config = dict(
    positions='rope',
    beta1=0.9,
    final_lr_fraction=0.0,
)
MLP neurons of a small language model. Each row is named by its layer, matrix (gate and up: input weights) and neuron, and shows model dimensions 0-191. Each number is 500 + 25 x the weight over its row's rms, rounded and kept within 0 to 999. Numbers have three digits each. A neuron's up and down rows have the sign that makes its largest values positive.
After each neuron's rows, "fires on" lists the tokens most often at its 100 highest values on Wikipedia text that the model never trained on. A number after a token or word is its count.

L10.gate93:490529488493507512447520541507463529437478442474485560505501480539486441504528499493505525471481545539529498483516497511476525505470494570501500496523485508510493481488489535539472506497515449530532488481489507489508483490493529536467510504481527482507526471526525496506462487483490448505534480513579511502526478484500480521547522571471481516521489466540505512498525501496515507492479530480514480484505484497517454484517463507544508518479512489479493450518503478489502476539501510492469501503528470484489491511501480518511492530493491484504487489491545541526534480477503517505
L10.up93:486474476518482511504486501487488501456508508517534532470504524477502525502511481516495512482513531463520512505502475535503533534484516487504484474549539519482512513480465520510486471512566504490494521521503524493501509476493515478453516498458497498480493530486487548495525510489506500484525501489512502482517492517484511534461495502462516491483498536509547484490508514564505533501474521482532526485472504416547487506486535508543431477471522502502508536498480507528490501529499520520531476448530506511521429501490511489454486548495506473506451503508517458544538489489483494496
fires on: "'" 43, ": " 9

L5.gate175:509509468492512493488529478472517552498494546516503501511509461484473494533473501537517506528521506450484497499461531504487507482472547500515526515511523524455499512502448549489485511464526491508527504465504499554501507454506491465529533491449493502484522519493518556508527482508503528487522494505535512491497479475520537518466499474508494496513477519514504482538521531510515513501501519503513493519519520457513483525513457482522469522493525551491444495542501501478516527487535480513485430464507481498438545528551526480528471513541501502477471492485469503493518515526512488531
L5.up175:493545482531516519446538484517465520530518480500492470510472506480492482465497492486536494542480510524484513415505512522453522515501525507543436492472509531527525528544479477481489467497478473496522556503501475499480490532510495479480482509516484468526477510501458521500525469463506525522472508473505534494488514497502491460528566517525473548507485495512521483507498487490504524473478492488494555516505513492480487529490461486506522458520528508488519502540465543504515473530513500464487411522493492479514502526500506497490512527538504484500528521526512525487522531473499531542
fires on: "." 40, "after " 32, "for " 5, "of " 5, "Year " 5

L12.gate26:538471470474461507520497489498448513510488541465519522512439489532534455519448497455491499515512522503537499467514462506459532482520484558518525472459514515506479503503489475511523471473504529534517503504523536448482490469560519512503501466445533479501540501530490491514471506480501502476510453538482481486529456483533466518549471519482504520553504479537479530536461495493430536521491519483462514519548493467501471523490472528509477522510521506467479518508478506501497506504478474489482520520457511492527471487519518491499485540507463511511484508497441484493508477530513506520
L12.up26:486506516478515545525502434477500507491507551501524549549470483477475489474482480526528447451519491470506464478479484548496525492469524507505509547475499511501488526484520476473555543471489559533461548515529537505445511542466494489482496535497490481479537513516479491478510464505528485519532500526508484520496474478502511508497523520505531467498496493531493523542497515521470539484468544524522495541517494476537488489538457495512500463557484487489496482541489545537523500475499534463478477455504490536469504504483522504470499488488515488465508495521480487475525457503507488537
fires on: "'" 32, "-" 11, "moved " 10

L17.gate629:522493523447510456518524512522472489474467507511477500484470507459487516511487466518490488469494528501510517451509504487482565502494465520505510475514480488562487504511474495527486466502500510478507485510465510532511512498546483529556567480502517517532500490489482511552588535495497442493511505489480523525485469478531507466500454512487460513472501496543514511461466489501488495509477480523510522501499488496522516477486482512492477499514505506537554485511526525496498494488517473481489501473522531479485500509501525520539521544519482469464505467451514525485486494543509554511
L17.up629:481458512515516447499521482473481475477497490484468492525486498491510476531499514489534463459553504534513544481500499474437518514520503499499539538457529529517483453522429491530494463499537511504481480533497515543523521487501517484506476491476517443494488508501531521475518537492511458460499453504489499480538510491479484472536464487498493469531485490489469489465509475544512507490525490543494466483501471494504517502497516519495488484482535523440498501506524562527459463537527461505505548442501512487526508502516487494497503514533501465510485494521537493474515498541543537456
fires on: "==" 85, "(" 9

L17.gate312:525491527487501488518523513499494513495482521491524478510486462490428498537521518539483533503517524494504479473516493481528519457493537495545530461541491532518493513480517424484510500512487500502525529473520470517518515543543492511518531512490465475502503559496494539532499493467469476499519487467484473510495487528518486504467487519550492510471467494539508495499439552526484496552473509541514484518523486473484476478483473528481470471536482534482513487465520522498494521485479489494495490512534495463521474514493489500476496501500487511450538476492492503483499514499441496533
L17.up312:512448528486471480512522495485517515491489443524508475535503472486516525520500514486482505505536522539515526508486525474497445512514504515518507472503536569509500485535480462534507480498510482462511504474526494493486527503471481497526500531499464515483442447464515507472518503536511527480487462511455525527516439487462502492500518464503505520495461525543513495543499507519506506490505514504498469489493459520435499502494503448436485493548509502454499498466540542525500507510538475510512477514510523507486516461525531499542513477506475487504511522483526543505513501543511527477
fires on: "had " 13, "He " 12, "(" 12, "to " 11, "would " 4

L6.gate650:508501491553523543481505481483519489534490502502512516482490484488544509458486493511452519477523530475489510523502479482495482494471529483537496487479505505434516464511457478492523526468557489505487483509480471480496505483478477452486480516538487480478517492477505543508494506487523511499472526510520505470509559487544498511450489521529481529512502508491478476519508493507472524537527532490458494496489510466529537553497483501518463531478466522437468543487489471468496534526503492492431460485520493492534456532491542500471502524514461475509452485516512450494475473492477450475
L6.up650:479474444540529477460484508503492526527489498537529499533524477508518488467455504495508501494537519513447481523467509454542474465478507518486517499487501534516519497530490518501513517494485514550492509508550535490498493518549536509501501469462517505524514512517482500495507513472462493513476518474502460512471476494508508501482489473516480534510544512495496475484492502534456521451500462503472557519461511494511501512518533482485502483529510423514552485513447502485459503475437514500511486538495490506550505530481468513528528523500513488534524534554518512515523515494492509521
fires on: "." 40, "el" 14

L17.gate803:500554508467489506524507531531529499486464504457503468503498473498512484494453526503506449537470494464538487490500484497503505500466448490499516501500474499512529547475524545513514445451530502511506499512519520518535479477503551491524486509507466527495545470563524490506509534498504552479487522487526479490547539478508475474483472492479478554543479511510545525493490492483487518493447468489460489511522522517533512518536447510485475478503506514493502474492509497505533534528545518533516480520545524488501495481517473517499520521507460513518527503512529475515538483487480536513
L17.up803:506511525487449474469519469509491533490470502536505511490511493455491467509496490519501507461506552524517478487527477465529537468508511515517487507482482492535462494489499537483465517467497474508497490498494511505473516516520496489546486468526492442520542541508494507495489479505531538490510456524552493516523553505498523509501514554514514488458475542498497498526509516497530507502508511482506470459518528537476495469556462483517523517532497502518475513497491525504476502531513456491484504524526510465542482501505466518546517531517482519488493488449532523495522552473472474557
fires on: "==" 17, ", " 16, "-" 7, "\n\n" 6, "- " 5

L5.gate297:521509519516481484522535482478497440491499475505457518465441485465494517493476491493508544506502496513507481470501497484512517513500481485482531514452506479497551514512483503492497463506519497511500461474521478470538447484518509486461535478500530476468503512523483488491495529533510448504459477518498526536508519465487532510454497512535498503502558534469493548501517454467553502513488478452515495500524486481512505523470500481513521510536542481534465543540520524523514490521498494523484560463529460495521505505452514478526534493475481455535452500530511489493519495510522480499
L5.up297:518453500501539527512499491527525554472472485467485487513511464521540492528531444514548538507486480512473458477529496511503497508508456485532520488467541490480488488454500487489532473467481500493475469537485490519521484497515478484512540476501491483548498508530506474467503512499487472501492464535528516509532489467491500458479464497516523510476466495522541513512534514479439542520510495546509527523523474524536508510492501524535553453484496494511497534522511500459500509544501487486510528459530473507518547490478526505519468518511487513496475512457511497526513494493502515552
fires on: "198" 31, "199" 10, ")" 7, "Bal" 4

L10.gate698:497504499501519522527513570555467501443527524511465511513496489487508523548487472527495478503461500502552500459494444563448536487428509469502547466513500505507500507486525525503482534492543516513518505503489502460513483493518522503480538524520461455491490484507508509489494528532487487497476501522501470510445553492508523474524516480489487512500467450503503532499512506473493521532518498492499536513510518514465509523479486543478491501494501509525478486536520500483476487499489503509503540499521501470468504503490493474471459517531460457485472479487483511522510540492500498515
L10.up698:511510465552494537492459499504506529527463521536459497500484469531495543549494495520550514531483512507481469480504498496484533497527565496524530470499544493535515474512484466517521503549489466462518505506485484528509516535513525486435486475503489494530496466488462498497477501501472482452525527510486512490478490455450494467509444483499497511456538491544514527493538501518506552528518514497472502479514507513502509500487530495474521507481509508510547494506529534518547478485483505496524509476509532512461517513491479527523498507501496489488510495507485508570512474520501456490
fires on: "199" 32, "198" 14, "188" 5, "a " 4, "197" 4, "Santa " 4

L10.gate286:482534498499510512484554514481504528474528500499502514540486493518487519480503530505537490530493506482470512537510491534493542519494478517475539516526491519487520504460511475485538517463493473484488535493490541486535467487480489530496511554468471515531530470506466523556532488472479501515519553503512507497515515454566492508522513477548484502524526488525523498501503527506515501481498508506465446501467509523524474484533510474464483534519528508480446505526463486508480502522525547589524465458499503531500492468473431502504481557479498507510525568505490541495511498484450490484
L10.up286:495465463475463512496484431487510504448488503535481518469476470498548492484517503502502494441499472510481465502457515463513520499490493521501540473532518484494492501471482545452471504482491489494500483489478511564486478476537507521487485519496509534482500540469482490516531497501485505482464530447504517510492521468498487502507535490427488538504521494499531493465478499496505513513472457500500547484500509512517500468517483463503526448514535539528506462470536456465535542480512498524480470504480532539553495520469498526519474552480553521515508484501476523474469549496488467555
fires on: "; " 38, ", " 13, "-" 11, "\n    " 9

L12.gate780:491535467502476551485514496487524537495525528485488515531471501527527469489499478532517476487483539539490470477491509511523517535486520488450481477533485502507518539475519506506487485530455482543544478525500484464524492488498478462475522513478515475529504472516451507492545489470483476494533493505512439485539524486470516484529455493541505502523468523539494529514489498489516549514461519514485495516505530473522497507529471489551484446514508449511523487522507532508477426500483478484492465459500472499524526495515492493479493530515494511470486511514522508456537505526512496488
L12.up780:467495538445509501484542505509488466505537501483508516492540552487518498484493487538518497484533479458502474455509445491523495536504519480504493523508541518534496487487493489460475506519496491532562458483534529518484485456452532473533549532524538487497483484449437518434498518516532511508472518533504542504482480513520477519501497484456482517518455460516469523500479497499514508523494454516566500522490524539534529501561552491511481495496487468470518490490498537487503486533492534499450478497533522480488450485518497466493477539525507483454515514496508483515518484497489515495
fires on: "'" 62, "." 19

L13.gate40:563457533539558469479518461475479496503506516542532489468520493487475464502513512519448516507527547515494528491472451534487512484524493507476512487494509468494504493463524496516519526488507537482485492493508507446495531554454489528500522474513519509518527499495486496520524486469486463489478496504489482446485483490509495482513504486468501460482474486548519505508499533448508504492506519487498485510448496447536484460486512501475456474503522560516498518540532454530499511496518528488498457494482474467466498523528510539506472531497463473476465542510481473481464458503508492514
L13.up40:510485524499482488509510520505453500478493491527535437522549467494475476512481548536531516467474536503452504501479478526451510523495515500533510521513531485502543483534478525512526462492474483497510447494529497474498528546501542488495505506521454493479545526473498534550528483494473525507491535501490507496487511509542453487481519502484472449511478526504460451480518548520507482515458508485470544571527546472498481467519510496474527545512507529494505546496505478521535449468508500467509470472493495476505492534517523462535488500539500474511514489520480538507478497487492497468
fires on: "were " 17, "are " 16, "of " 12, "is " 6, "has " 5, "for " 5

L5.gate247:498494491531552523492529500512495500527531489469501501464462546501475449510477494506537487525483516464485491498471495477492496512486504488513471502503522497446457478514480532506495473464533475577464545466539468524469487478501531468521476452506476495495495495482504481533504496502492514472500514521524499495526547483487471466496491490520517533497457534451525493501519442520522544495553518526470478494523536530500514534473497504494481524469495511486525517556496509511451522480507502456517481514487493492508477471480465533500542532488490512546489525533497484450480533490541487435
L5.up247:491476470491504507456501477544464520580517459459513470511513488531529483455501488482520489486517452502471479478483496525489490528446500503518472444482485497480472521504502503495500467510521505497457511470500563477475527533493498499505501512492461517495492498444517490497501488471480496528520520533503531486486550475492534482482492532509552537524552449482452467540526499489473511491478497481488511510479475515524487533505487535521471506459519470507481506485462510494506524478502483509483496465474537542502511494508499492522516531476475521459457526508468483527512510514463482466
fires on: "\"" 40, "'" 13, "er" 8, "." 4

L8.gate549:493508539533502519474509502446472506513509523536500501509573492517506476483466471506466481500478519508484542464492488514497489521515474492502465469525505496487530484514467510494489466487494518500507503461472504507528490477480512491502501504508491520490517505446501542498538523464506523465496489515574509467530565485561460476469511510448494495473520506515498517512517511471490472517510491496482491500488491492479461487575544504483453546464491521497485513540522516485502480462489512461486468511499501548541510510481541486478454522499459506487451503498536506503493482488515522482
L8.up549:489513525512524528496510491517477495479500518500496508467519522514501452485475517527508513445512541517514519519485504505505491492515521497462508493483531461528480493490499525497522499430487458469494483551513496499491512462486477513504501528460472463535499519507487523482468503505494527499504485494535490529469512499506425502485512520497444481490531540506498454497477523469491494503509434447531473506501503531502491516495508466511532508536496526515510524552511493496491460510479522465510490546514506515497521490468531521505487527450505484501509533450477490507499491491486515519
fires on: "==" 53, "===" 14, "." 5, "\". " 4

L13.gate831:464494497489526520451466528484472517506523541513522492509467496508512464485503529492510541488504534496540491484491471562492479450492444541503509499533453529530504484487480475513514486544485503493499461512471519489490506491502483570485489482528530489542483485536517506534506475502510467493515516489516497467537536507503512516521514545481470493542515491544539538533471492469526524542462471503532477475493473468567503510482480471545472522525508528528523495504495446550533483496472494494467478482512482511498484509479511458495504497554488539465487544455485517498467487526461505474
L13.up831:491498473512485484490521474493499524505496488489481443459481484526504502530505513500487529521502457533524493491508483497532478526505497511529533509509528526470508497444499509509506501489510490459571485529508439508519512541513495478504512523512499452526482485491501509557509508524488531502496456501479487516476554542505524502468519509526489497505481483500510534506527484518480523449566517510475486506503512534519502487514511513513492539476513526553466536513526547476494504534503530470511545493536523508462476490468517510499545524546477471466476527484512458494485460514487522470
fires on: "an " 34, "'" 18, "ba" 8, "a" 6, "An " 4, "ra" 4